Weights of a small transformer language model: width 256, RMSNorm before each block.
MLP neurons of a small language model. Each row is named by its layer, matrix (gate and up: input weights) and neuron, and shows model dimensions 112-207. Each number is 200 + 40 x the weight over its row's rms, rounded and kept within 0 to 999. A neuron's up and down rows have the sign that makes its largest values positive.
After each neuron's rows, "fires on" lists the tokens most often at its 100 highest values on Wikipedia text that the model never trained on; "fires after" lists the tokens most often just before its 100 highest values on Wikipedia text that the model never trained on.

L4.gate631,249,218,143,258,153,269,239,194,197,194,252,139,141,147,243,200,211,153,251,171,228,271,177,156,228,198,210,180,172,205,176,152,140,182,124,186,162,191,195,213,211,189,210,193,267,288,194,264,205,214,167,169,231,181,168,120,137,161,143,107,169,132,204,177,161,230,199,194,256,214,247,209,189,157,170,187,227,228,220,122,239,223,204,240,222,176,256,182,253,253,188,231,157,202,169,246
L4.up631,191,250,162,201,171,240,299,212,178,196,157,155,150,144,193,228,220,175,131,169,208,246,170,197,188,169,288,215,205,183,170,116,185,251,107,220,127,237,216,197,109,230,227,239,185,224,181,224,250,229,153,214,194,270,288,168,194,180,220,169,187,143,202,184,161,190,256,182,188,171,241,151,232,220,234,141,169,220,230,153,217,165,207,231,274,211,275,191,210,144,163,233,232,207,161,219
fires on: "1", "4", "3"
fires after: "1", "–", " ", "9", "\n", " ("

L4.gate236,262,196,180,211,209,171,217,232,173,186,168,185,160,193,221,163,169,301,207,214,238,239,251,272,208,163,210,141,206,244,257,196,276,188,122,170,196,244,265,238,205,202,205,230,215,189,191,153,154,208,164,172,153,200,138,202,159,195,202,174,202,190,181,218,192,177,228,205,189,147,168,187,186,264,237,158,136,181,260,182,182,216,214,193,241,201,204,164,274,145,297,166,288,250,228,245
L4.up236,215,171,187,201,118,165,225,129,175,171,197,207,195,142,188,224,187,186,161,111,229,250,209,227,177,275,190,224,165,135,290,199,155,275,175,159,237,225,143,238,186,226,200,226,197,199,214,195,144,195,237,132,211,187,224,143,224,146,193,273,165,146,268,201,133,185,260,208,289,271,182,218,249,227,167,165,150,218,232,240,227,227,233,187,183,188,299,192,209,266,235,225,273,221,249,223
fires on: " Total", ")", "2", "als", "6"
fires after: " ", " Go", " |", "0", "|", "–"

L4.gate267,180,210,227,133,242,245,165,185,225,198,211,198,254,226,164,236,246,186,272,217,110,140,124,200,175,200,107,254,162,112,207,261,159,288,179,204,129,188,207,270,174,228,237,198,213,163,158,216,262,203,141,144,162,108,161,291,279,204,235,285,255,221,145,204,193,198,244,217,211,218,144,178,262,153,225,191,211,214,181,214,205,169,170,227,195,238,225,185,156,158,146,277,133,205,185,208
L4.up267,183,191,199,222,135,252,202,170,257,267,176,223,155,195,144,129,120,196,217,212,138,126,197,179,163,153,156,226,240,164,201,267,181,241,175,201,260,138,246,268,159,164,162,206,212,166,208,173,215,181,148,165,228,144,168,178,195,215,290,233,233,214,229,251,221,148,220,168,192,192,190,238,248,171,252,149,141,232,173,166,241,168,211,168,225,240,173,223,234,189,189,193,184,232,144,184
fires on: "|", " |"
fires after: "\n", " "

L4.gate104,244,169,191,150,166,169,188,149,258,228,244,226,171,157,170,161,232,230,223,231,164,228,164,166,97,201,186,136,232,176,240,184,152,196,186,233,176,184,187,186,252,176,159,244,192,187,237,184,169,167,223,163,156,132,261,176,279,227,247,248,168,272,244,218,240,174,273,206,227,159,177,211,235,232,177,145,210,159,234,155,163,190,145,200,122,214,212,202,196,228,240,240,151,168,238,175
L4.up104,230,200,147,282,194,157,223,163,233,157,167,220,245,198,187,204,266,198,211,210,157,188,182,118,147,166,150,151,262,192,207,228,180,191,198,195,191,153,186,213,246,189,246,246,209,205,257,242,250,155,217,154,166,136,220,241,184,210,245,260,262,254,264,223,239,210,197,207,235,158,215,217,201,203,180,187,247,190,221,194,195,135,165,204,164,173,268,251,212,232,214,275,117,175,282,161
fires on: "\n", "ina"
fires after: "\n"

L4.gate695,204,257,234,147,181,286,197,160,237,295,322,177,190,113,105,179,155,216,220,215,224,210,186,168,174,179,175,207,181,206,137,200,218,273,177,190,188,183,209,226,180,195,307,191,290,223,192,282,187,201,187,207,224,149,236,172,232,210,233,242,219,245,138,229,221,267,226,233,221,283,164,178,200,115,214,226,189,220,268,169,158,243,182,181,183,224,192,96,193,219,182,205,143,260,241,168
L4.up695,201,204,193,230,235,205,282,241,197,237,195,150,139,204,279,218,170,241,231,122,152,206,167,147,214,147,137,197,217,183,160,191,233,154,229,229,229,213,237,203,157,198,268,202,268,241,192,230,246,232,220,170,203,235,186,180,163,180,237,200,237,189,213,240,208,214,254,218,219,226,217,137,179,190,200,223,204,211,250,183,178,157,146,124,253,189,228,195,112,193,76,206,159,174,218,129
fires on: "\n", "×"
fires after: "\n", " "

L4.gate538,174,222,128,212,139,154,167,235,167,203,220,237,189,141,186,165,200,216,171,173,189,189,218,150,181,214,197,248,185,207,202,161,257,291,257,190,223,220,160,162,237,204,244,208,249,200,141,244,160,186,250,186,143,202,148,146,179,207,232,192,186,224,231,180,175,239,268,173,265,136,152,201,222,238,160,147,152,154,204,190,149,228,150,180,228,245,168,154,257,218,211,170,176,269,148,165
L4.up538,198,141,179,277,181,149,200,186,121,177,207,195,229,142,187,240,178,191,266,193,161,244,236,227,191,117,189,256,299,268,173,189,130,185,178,207,180,207,208,235,193,191,254,220,243,206,168,251,195,215,246,163,197,172,82,168,167,186,195,271,131,205,221,86,191,253,181,151,242,219,233,256,205,249,230,218,242,294,206,178,139,201,218,197,196,239,210,181,193,207,204,110,302,170,162,177
fires on: "2", " ", "3"
fires after: " ", "|", "-", "\n"

L4.gate137,181,193,210,238,192,226,177,124,230,201,227,132,172,172,231,236,148,123,139,208,168,220,197,162,266,190,172,151,230,187,253,195,164,182,181,171,224,158,252,115,216,165,232,216,139,224,242,197,171,274,233,147,149,235,223,185,182,183,164,92,249,205,229,189,192,233,165,169,223,235,227,201,176,234,206,241,171,191,225,112,185,170,160,133,174,283,175,255,218,252,205,216,274,227,264,255
L4.up137,200,240,225,194,112,125,254,151,211,210,136,232,222,221,201,232,188,227,230,183,247,210,220,143,204,138,201,169,226,188,170,265,224,214,270,224,221,249,209,217,181,222,243,218,281,193,225,258,155,187,207,149,225,265,157,181,260,145,185,186,209,249,240,276,200,284,40,239,186,228,269,189,243,185,192,224,157,188,175,265,261,236,169,166,231,133,174,178,115,186,229,265,205,154,265,196
fires on: "0", "7", "ern", "5", "6"
fires after: "2", "9", "8", " conc", "7", "6"

L4.gate534,253,125,256,217,210,152,161,235,273,169,252,181,154,166,228,182,185,185,167,282,188,181,169,222,188,231,258,185,277,147,210,245,150,204,187,222,173,237,153,169,198,178,216,187,252,175,177,169,190,182,260,198,183,305,177,197,303,195,205,201,163,245,217,205,175,246,225,257,243,192,227,202,173,201,207,190,198,251,219,216,141,224,208,160,173,199,166,286,215,278,188,211,214,227,225,193
L4.up534,246,172,217,132,151,127,149,294,277,132,213,218,187,197,213,227,250,173,188,238,226,197,176,226,242,178,236,138,191,211,211,220,211,172,214,190,171,229,145,175,225,189,227,202,178,227,184,235,156,191,239,202,158,268,154,218,283,196,167,165,164,242,216,185,178,262,162,225,168,128,281,171,228,176,196,205,260,245,195,191,141,196,200,170,125,141,199,238,285,230,190,129,166,216,191,159
fires on: "4", "1", "8", "E", "5"
fires after: "9", "2", "0", "–", "V", "7"

L4.gate328,163,221,152,163,208,259,180,124,232,217,207,178,180,201,166,165,190,127,223,226,207,174,160,180,162,103,187,174,171,166,211,114,188,216,195,215,192,184,271,238,135,145,234,207,156,162,179,200,159,258,169,190,176,196,286,207,255,182,182,212,174,266,207,235,157,220,233,158,193,232,156,184,248,124,161,134,207,224,212,137,215,184,250,198,207,255,214,262,160,218,152,245,223,180,251,220
L4.up328,201,231,199,147,267,243,175,262,175,258,241,258,209,209,166,221,239,178,218,179,190,249,159,178,128,216,199,180,152,250,185,188,218,226,275,250,223,160,107,209,150,200,214,231,243,170,225,139,235,190,162,219,195,145,177,166,237,286,224,281,229,260,217,204,240,240,154,182,215,177,175,198,202,132,260,150,107,123,153,211,212,138,236,222,195,208,156,172,204,236,232,250,191,157,144,214
fires on: "\n", "|"
fires after: "\n"

L4.gate41,267,192,143,162,207,156,198,233,228,208,156,165,148,167,200,209,236,239,173,171,161,215,262,215,221,194,269,249,239,141,218,167,197,180,177,188,108,154,238,138,217,211,227,237,248,101,168,165,250,251,217,215,130,243,190,184,176,171,109,196,215,195,184,128,251,178,208,247,156,229,174,203,165,174,176,210,162,199,167,199,195,162,208,224,130,195,100,251,212,182,167,197,264,191,243,268
L4.up41,277,231,145,220,208,167,191,209,196,212,189,171,224,182,176,225,238,238,220,158,171,284,251,206,270,141,225,277,213,177,181,194,216,195,193,147,142,181,230,126,163,255,159,206,246,135,180,193,197,261,256,252,187,232,162,260,188,195,124,168,260,235,232,135,231,248,102,256,157,247,231,207,162,203,179,217,200,220,189,178,187,155,204,205,189,180,146,195,220,143,219,162,239,189,183,180
fires on: "7", "5", "0", "8", "3", "1"
fires after: "1", "0", "8", "2", "9", "5"

L4.gate157,240,186,174,183,231,228,169,182,190,204,241,207,202,172,177,113,165,226,183,283,116,270,212,183,166,240,159,257,210,237,253,276,180,153,239,253,162,157,209,182,166,147,123,146,241,209,208,231,204,229,268,116,210,187,268,253,203,243,211,261,245,186,176,210,192,91,276,196,201,188,130,245,193,186,163,174,165,207,186,201,177,193,209,230,182,198,189,211,214,154,210,177,146,124,144,212
L4.up157,221,221,146,169,173,257,190,207,191,187,159,223,245,170,226,182,133,251,218,187,301,177,189,135,200,226,192,210,121,184,165,188,179,237,184,186,232,129,271,242,210,192,174,196,183,214,192,125,194,168,124,246,193,212,196,178,204,141,202,197,228,172,216,149,190,223,199,154,210,287,172,328,178,158,161,169,229,268,234,255,116,173,187,254,202,172,220,196,252,137,193,163,299,182,249,220
fires on: "\n"
fires after: "\n"

L4.gate627,178,238,194,142,207,180,232,154,293,158,219,237,233,173,216,117,168,147,186,245,145,192,244,229,213,288,164,227,218,188,230,299,169,251,163,180,172,194,213,193,125,158,146,234,203,174,201,251,180,169,201,209,240,226,145,236,260,210,172,151,185,214,161,204,198,219,209,271,137,222,138,161,227,159,193,166,190,169,170,221,207,219,225,154,229,259,161,243,194,184,181,170,209,217,186,145
L4.up627,158,291,179,177,210,126,227,127,258,224,151,260,266,176,220,126,214,138,215,248,152,169,260,195,213,272,231,255,162,184,158,259,193,152,181,212,195,218,125,194,146,184,205,212,194,187,217,263,187,163,217,198,306,222,133,222,243,253,166,140,213,163,174,177,192,189,198,233,158,239,180,186,269,169,212,186,266,180,159,247,263,272,250,196,227,178,166,236,204,177,230,164,112,224,202,137
fires on: "===", "==", " ", " ("
fires after: "\n"

L4.gate159,219,237,150,171,265,233,162,159,238,253,218,179,227,224,209,260,214,137,171,155,106,240,182,196,132,210,174,191,163,167,240,185,222,205,157,232,202,241,268,194,142,161,188,227,160,202,212,196,116,136,233,123,196,282,251,259,170,188,214,282,233,174,215,232,126,151,211,183,219,160,214,236,222,178,180,166,196,245,213,194,156,163,268,226,158,174,161,276,144,130,205,193,214,114,227,175
L4.up159,216,258,188,202,212,233,181,224,227,233,225,146,137,157,181,173,270,213,208,205,222,212,153,251,166,90,215,203,187,162,249,199,213,173,237,180,215,240,170,196,200,187,172,238,189,131,244,183,202,274,143,245,165,166,156,173,200,201,232,265,176,210,129,214,151,167,187,147,232,260,225,208,188,129,184,120,254,187,196,213,182,241,218,133,184,197,159,154,164,163,146,223,187,282,216,202
fires on: "0", " Awards", "1", "|"
fires after: "2", "\n", "0"

L4.gate161,198,185,137,182,137,272,161,281,169,149,200,206,159,267,160,219,123,188,227,217,170,200,245,163,274,204,250,160,270,119,158,192,163,144,191,127,224,251,204,206,197,174,206,213,151,215,203,230,282,224,184,176,135,151,207,203,260,143,166,172,188,138,219,207,189,235,210,132,241,247,157,170,172,167,140,135,250,242,172,204,190,214,167,224,217,215,210,200,203,218,182,219,149,231,223,211
L4.up161,168,242,227,247,188,163,151,244,261,211,161,243,209,196,259,204,143,278,204,214,164,250,176,157,209,196,220,278,205,218,161,189,196,174,159,164,234,211,167,203,186,166,205,246,143,194,209,197,193,259,225,162,211,229,146,232,251,125,218,194,227,204,165,187,236,208,246,275,100,275,207,229,222,217,233,137,147,242,156,229,225,205,170,229,196,169,205,226,171,200,251,196,226,163,145,232
fires on: "9", "5", "8", "3", "0"
fires after: "9", "1"

L4.gate395,217,221,202,148,230,195,223,130,174,139,164,183,261,221,210,162,208,222,174,186,261,188,206,197,189,240,178,228,214,214,208,138,287,178,209,220,247,208,209,207,208,195,206,208,291,108,205,162,215,180,184,230,294,165,162,145,210,229,216,215,186,217,254,149,198,183,175,169,220,202,175,211,194,259,224,215,197,206,172,201,130,219,177,178,163,117,179,154,243,163,223,248,116,172,133,157
L4.up395,219,206,163,235,232,259,180,232,183,202,197,170,188,209,237,233,245,202,230,214,261,217,229,162,178,145,176,202,211,187,185,118,256,147,200,256,214,264,294,178,180,241,238,162,139,204,275,194,145,261,159,247,229,255,207,213,249,205,240,112,243,236,221,201,247,194,153,171,165,215,226,106,208,124,193,183,248,235,181,123,152,211,242,128,189,221,198,243,255,225,163,211,186,194,191,199
fires on: " |", "|", "\"", " who"
fires after: " |", "\n", ")"

L4.gate667,189,143,119,161,170,198,211,230,95,260,216,191,177,249,242,266,191,223,214,148,193,164,272,169,139,235,197,173,138,223,231,209,182,198,187,170,175,181,256,195,186,189,225,206,225,231,216,211,206,222,165,198,249,156,206,258,182,209,145,245,243,160,250,214,230,159,187,255,277,172,198,225,222,260,176,155,173,199,174,174,129,269,146,164,183,132,132,214,307,141,191,175,191,226,162,143
L4.up667,193,173,169,182,172,215,180,249,163,265,194,153,205,248,187,195,222,182,218,175,216,130,191,204,162,162,174,191,194,214,177,158,187,153,217,203,195,154,236,156,163,208,166,191,205,285,236,209,195,134,181,204,260,127,147,286,147,244,176,197,223,224,233,196,178,246,159,222,270,146,224,231,236,247,156,117,274,170,162,146,179,216,178,163,186,113,181,262,210,146,185,221,217,176,244,115
fires on: "\n", "ales", "ails", "\""
fires after: "\n", "ed"

L4.gate532,140,164,158,214,210,162,206,189,171,168,218,144,268,144,154,155,230,223,199,212,175,210,250,242,177,138,228,220,181,242,220,142,233,218,198,188,224,177,180,183,190,186,167,180,152,192,187,213,233,160,248,219,265,185,193,219,261,200,148,175,145,162,214,226,221,177,204,160,219,253,184,137,201,270,216,186,193,205,250,226,191,224,202,238,178,245,186,188,214,277,295,195,185,212,210,240
L4.up532,117,137,141,206,186,199,197,172,141,215,233,197,213,215,179,271,203,202,216,174,213,203,218,174,223,180,214,187,252,233,186,224,221,221,223,184,176,193,205,198,194,164,215,151,215,180,177,225,128,183,218,228,237,238,223,210,278,188,141,119,181,175,222,219,196,229,199,163,183,201,214,223,210,198,181,137,244,176,104,212,184,200,172,201,271,270,290,181,122,270,175,196,144,191,196,284
fires on: " |", "2", "8", "0"
fires after: " ", "1", "2", "3"

L4.gate469,250,182,233,187,193,225,242,129,211,178,208,187,191,215,164,195,203,189,228,165,177,213,223,149,163,288,214,247,228,184,205,205,179,175,145,233,217,208,232,196,229,181,135,217,272,154,164,217,163,203,236,194,168,256,184,255,146,213,275,165,212,181,205,137,198,188,206,224,189,226,160,190,167,276,178,194,174,221,211,232,222,254,191,145,231,137,160,187,227,208,263,159,155,206,226,199
L4.up469,149,153,246,175,152,231,237,208,143,174,144,214,222,251,134,187,199,239,172,223,231,179,191,238,248,150,215,208,171,217,213,171,197,292,200,181,177,230,191,199,217,208,241,177,161,205,122,159,141,229,194,179,198,226,192,199,231,229,152,219,245,152,160,201,159,210,254,194,133,253,277,182,149,171,227,246,119,176,262,138,198,186,213,165,188,171,168,183,177,172,240,166,247,141,197,242
fires on: "–"
fires after: "2", "1", "0", "3", "4", "5"

L4.gate445,204,149,194,211,179,258,235,161,269,172,220,155,171,205,173,182,138,192,252,168,197,281,144,165,232,178,203,287,221,202,157,178,159,252,230,194,194,200,253,232,152,210,230,236,208,154,228,150,148,212,136,222,224,263,240,163,253,178,165,204,217,249,260,246,189,210,270,211,186,224,182,219,141,215,211,155,185,269,301,183,149,171,152,193,146,184,165,194,199,179,162,151,232,195,232,214
L4.up445,173,244,226,198,175,222,255,178,236,215,168,148,170,198,186,245,176,158,207,218,236,257,150,202,277,177,148,231,164,217,218,192,126,269,140,178,183,210,230,186,156,244,232,264,178,196,269,206,167,278,133,212,237,220,243,183,244,219,172,271,226,231,260,219,172,280,224,226,202,263,231,218,232,200,248,190,225,264,234,168,204,153,127,163,164,126,177,217,234,184,149,217,231,222,257,200
fires on: "3", "1", "0", "5", "6", "2"
fires after: "0", "1", "8", "2"

L4.gate571,206,163,206,277,157,238,173,199,259,226,114,179,194,227,126,220,286,246,185,173,289,275,168,146,219,168,213,157,234,185,216,179,156,261,163,225,238,244,235,184,190,218,209,232,228,136,256,249,203,215,140,184,210,241,152,149,183,221,288,214,253,165,185,230,212,199,139,216,212,134,198,260,217,212,250,209,259,235,216,210,204,197,162,190,164,159,179,223,148,150,177,245,224,188,213,111
L4.up571,153,140,189,185,197,237,199,217,219,229,187,142,156,145,181,168,246,218,195,199,240,208,227,182,154,179,208,244,157,207,251,176,170,201,141,237,158,230,242,223,184,153,248,204,234,246,210,226,173,171,143,228,177,169,145,100,259,139,265,147,243,178,186,188,204,199,181,205,261,181,223,235,254,250,284,176,241,247,246,246,183,206,103,199,155,130,123,251,123,209,190,160,123,169,171,164
fires on: "8", "9", "7", "ar", "0", "ort"
fires after: "9", "1", "0", " f", "–"

L4.gate648,195,140,216,166,196,284,143,207,240,165,263,180,262,206,173,231,244,221,211,192,202,160,173,178,280,221,176,306,175,268,116,139,202,212,159,248,147,182,146,148,193,201,211,203,171,153,216,237,162,209,117,181,187,247,138,218,248,220,228,305,194,259,168,211,241,245,242,200,218,186,157,152,182,175,204,170,199,184,210,229,213,139,106,222,184,202,234,161,221,152,171,257,176,175,180,209
L4.up648,224,169,224,147,193,239,206,228,207,197,171,189,258,262,202,242,192,175,222,219,188,196,172,219,266,271,157,140,122,217,170,234,179,137,149,202,234,206,230,199,150,266,184,147,197,174,229,190,192,105,281,193,234,225,191,182,268,203,161,223,248,213,251,250,202,213,155,195,149,170,274,186,101,147,148,239,232,175,212,254,234,161,192,166,115,243,227,167,173,206,213,152,239,166,134,189
fires on: "–"
fires after: "7", "6", "4", "1", "0", "3"

L4.gate34,181,188,196,175,185,159,159,224,193,170,214,182,114,257,286,202,207,249,146,173,188,220,213,161,173,138,164,193,170,230,218,165,258,215,282,196,255,285,208,264,190,288,232,200,152,214,220,170,205,225,206,179,204,240,228,199,231,151,262,176,176,255,141,191,212,208,206,155,233,224,236,164,219,192,200,189,146,160,310,195,190,172,173,192,255,155,180,188,219,200,195,219,208,274,145,211
L4.up34,149,281,162,266,133,150,152,240,183,214,172,162,160,296,180,268,189,190,149,160,193,225,240,193,190,131,237,210,247,264,205,159,224,249,164,158,309,275,122,189,217,226,230,198,167,200,172,217,170,258,183,236,200,240,172,233,140,224,218,219,149,223,167,171,230,183,214,184,232,196,263,163,217,213,272,203,174,173,271,158,196,198,173,148,206,183,223,159,221,150,192,185,236,215,222,211
fires on: "1", "2", "0", "4", "8", "6"
fires after: "2", "′", "1", "3", " ", " +"

L4.gate136,228,139,269,222,279,206,211,192,188,214,186,216,214,185,271,275,147,185,246,202,180,259,165,238,189,206,175,195,195,214,150,299,217,175,209,197,173,250,235,167,186,223,224,232,209,233,206,165,202,174,171,183,120,204,169,205,264,152,164,166,249,194,246,184,204,277,209,212,234,210,147,178,190,153,159,249,246,241,268,236,167,196,225,155,243,160,159,166,198,224,241,165,111,213,240,203
L4.up136,141,182,178,226,190,193,251,250,152,148,178,231,195,222,232,276,207,163,223,190,143,241,198,234,249,250,243,275,169,213,236,213,234,202,226,211,226,227,169,228,257,180,207,168,225,206,220,200,204,279,221,195,177,228,178,155,264,173,213,260,248,194,252,217,157,218,271,228,209,235,210,181,194,233,160,190,210,233,269,173,158,186,234,161,189,66,192,184,170,221,235,134,154,181,196,214
fires on: "1", " ", "8", "4", "ently", " now"
fires after: "2", "1", "0", "9", "|"

L4.gate193,138,293,222,198,225,209,214,194,189,222,182,175,207,154,180,158,171,230,185,252,235,266,178,189,190,121,273,200,224,231,196,227,219,237,114,216,192,200,173,177,187,201,157,157,252,163,207,193,213,183,146,210,230,172,262,242,223,211,231,232,224,142,137,230,189,245,247,201,248,184,147,141,151,173,143,278,179,207,135,228,176,262,193,210,113,166,110,178,276,171,208,155,182,184,265,219
L4.up193,153,243,210,178,215,245,216,204,133,208,211,188,282,195,218,193,181,161,248,241,166,226,168,188,221,209,142,280,134,250,177,182,115,232,204,224,255,250,206,165,203,193,190,150,148,261,262,201,184,160,161,202,204,185,191,214,200,158,251,235,196,91,198,190,216,169,218,201,171,196,181,187,238,172,205,185,264,157,188,257,216,168,185,274,220,227,122,167,209,207,205,181,163,199,240,134
fires on: "===", "\"", "===="
fires after: "\n"

L4.gate242,142,184,192,233,174,139,234,225,246,194,211,176,173,194,141,154,305,286,243,226,162,174,180,257,189,215,227,193,258,226,243,173,141,257,183,153,236,242,188,240,234,135,120,206,225,162,266,176,186,209,189,241,198,227,129,205,238,126,277,143,186,146,158,164,219,161,201,149,223,256,224,174,152,237,187,275,129,187,210,129,127,244,154,216,190,202,168,185,139,194,250,166,205,241,182,207
L4.up242,258,161,171,256,222,95,258,197,232,253,138,181,149,189,171,161,252,223,199,210,213,215,151,263,248,182,210,225,237,209,262,184,170,234,189,224,208,294,201,219,184,168,173,195,137,131,253,273,160,204,256,248,192,215,200,115,200,167,177,136,154,173,210,162,223,166,245,212,290,246,249,132,183,213,208,225,150,206,209,181,187,217,174,146,155,217,146,198,212,141,195,194,225,162,227,264
fires on: "0", "2", "7", " hig", "id", "9"
fires after: " ", "2", "1", " f", "9"

L4.gate664,167,188,229,176,273,188,245,209,230,207,171,222,237,190,147,210,199,215,223,219,139,238,188,180,204,217,202,169,190,148,260,178,173,158,153,219,232,128,204,262,247,197,161,224,218,136,150,194,210,140,165,174,223,233,163,193,262,213,215,156,234,185,165,202,149,184,283,193,215,206,202,243,130,272,155,163,171,210,181,257,215,165,219,194,153,241,230,157,259,214,216,212,252,228,208,248
L4.up664,216,219,159,226,202,179,215,240,170,249,137,184,205,230,141,293,201,207,261,197,106,258,249,257,266,188,229,237,174,185,201,204,178,152,130,163,137,112,209,173,183,192,176,195,226,188,220,224,199,156,208,215,205,272,213,283,230,223,229,234,257,210,130,139,172,199,162,195,184,148,257,176,60,191,199,157,182,176,252,197,236,133,234,174,163,188,188,105,240,214,193,261,265,236,252,267
fires on: " /", "–", "+", "om", " |", "pe"
fires after: "0", "1", "2", "3", " ", "8"

L4.gate306,261,202,151,219,158,257,261,120,168,215,225,158,125,190,319,166,176,167,142,155,168,208,230,240,218,201,164,181,224,232,157,147,288,208,186,230,141,235,163,214,195,148,187,196,154,265,169,202,175,192,180,220,230,186,180,172,204,212,148,164,174,142,191,233,210,165,275,184,196,221,196,83,266,165,271,133,185,170,173,226,237,153,263,215,130,185,209,144,215,227,157,181,122,169,255,222
L4.up306,242,258,150,258,181,251,259,202,167,230,216,226,145,148,211,265,226,159,156,150,208,219,216,284,201,197,251,158,255,253,129,129,256,200,217,166,188,135,147,175,199,160,186,226,206,168,164,240,206,232,167,235,316,191,201,172,149,165,215,252,225,205,162,165,209,173,184,171,126,219,206,160,227,139,261,150,254,235,145,196,214,135,228,187,189,184,185,217,164,202,230,132,158,193,205,280
fires on: "9", "1", "3", "8", " time", " century"
fires after: "1", "2", ".", "th", "0", "6"

L4.gate484,227,192,291,198,206,173,281,186,231,177,255,157,298,235,233,165,201,202,148,182,250,198,218,265,283,211,313,239,244,212,130,172,172,108,165,266,228,204,239,155,200,189,148,184,179,173,181,175,230,141,226,225,214,107,184,208,205,150,181,235,183,165,164,174,175,188,166,140,212,213,239,155,235,169,226,274,196,247,235,180,151,175,248,247,230,261,210,245,202,245,209,213,235,153,178,195
L4.up484,185,229,166,252,178,221,190,273,195,253,140,184,143,204,121,248,285,191,208,219,275,232,253,231,202,140,175,217,253,183,259,161,123,207,147,161,216,244,208,170,183,211,234,201,211,252,201,160,162,192,179,254,304,194,195,190,203,259,264,190,230,217,157,199,208,143,287,236,178,156,214,236,207,172,116,223,197,169,144,190,287,183,191,207,101,195,205,184,249,174,231,183,212,175,267,192
fires on: "6", "9", " District", "7", "-", "–"
fires after: "0", "1", "6", "9", "5"

L4.gate436,159,224,161,154,185,205,218,159,177,183,169,266,212,114,249,161,137,293,211,208,183,243,231,177,202,293,142,231,191,171,138,259,164,230,306,202,182,198,209,216,208,226,185,276,220,255,230,208,226,227,200,217,230,171,238,244,223,105,230,195,224,206,217,177,174,126,241,249,253,189,226,178,189,164,164,178,170,180,193,230,196,112,180,174,163,231,239,134,195,172,166,196,211,293,191,203
L4.up436,205,243,152,222,118,228,250,163,192,171,191,139,219,173,262,175,121,224,184,210,176,198,160,141,242,214,141,186,239,165,184,187,247,161,238,227,223,172,210,184,209,250,253,264,273,201,182,270,195,236,246,149,189,221,177,236,136,111,232,173,183,194,214,258,127,141,210,227,205,214,182,179,192,195,213,205,285,160,163,173,278,217,176,193,191,259,244,142,193,290,156,212,212,226,149,259
fires on: "\n", "born", " ", " (", "т"
fires after: "\n", " (", " ", "born"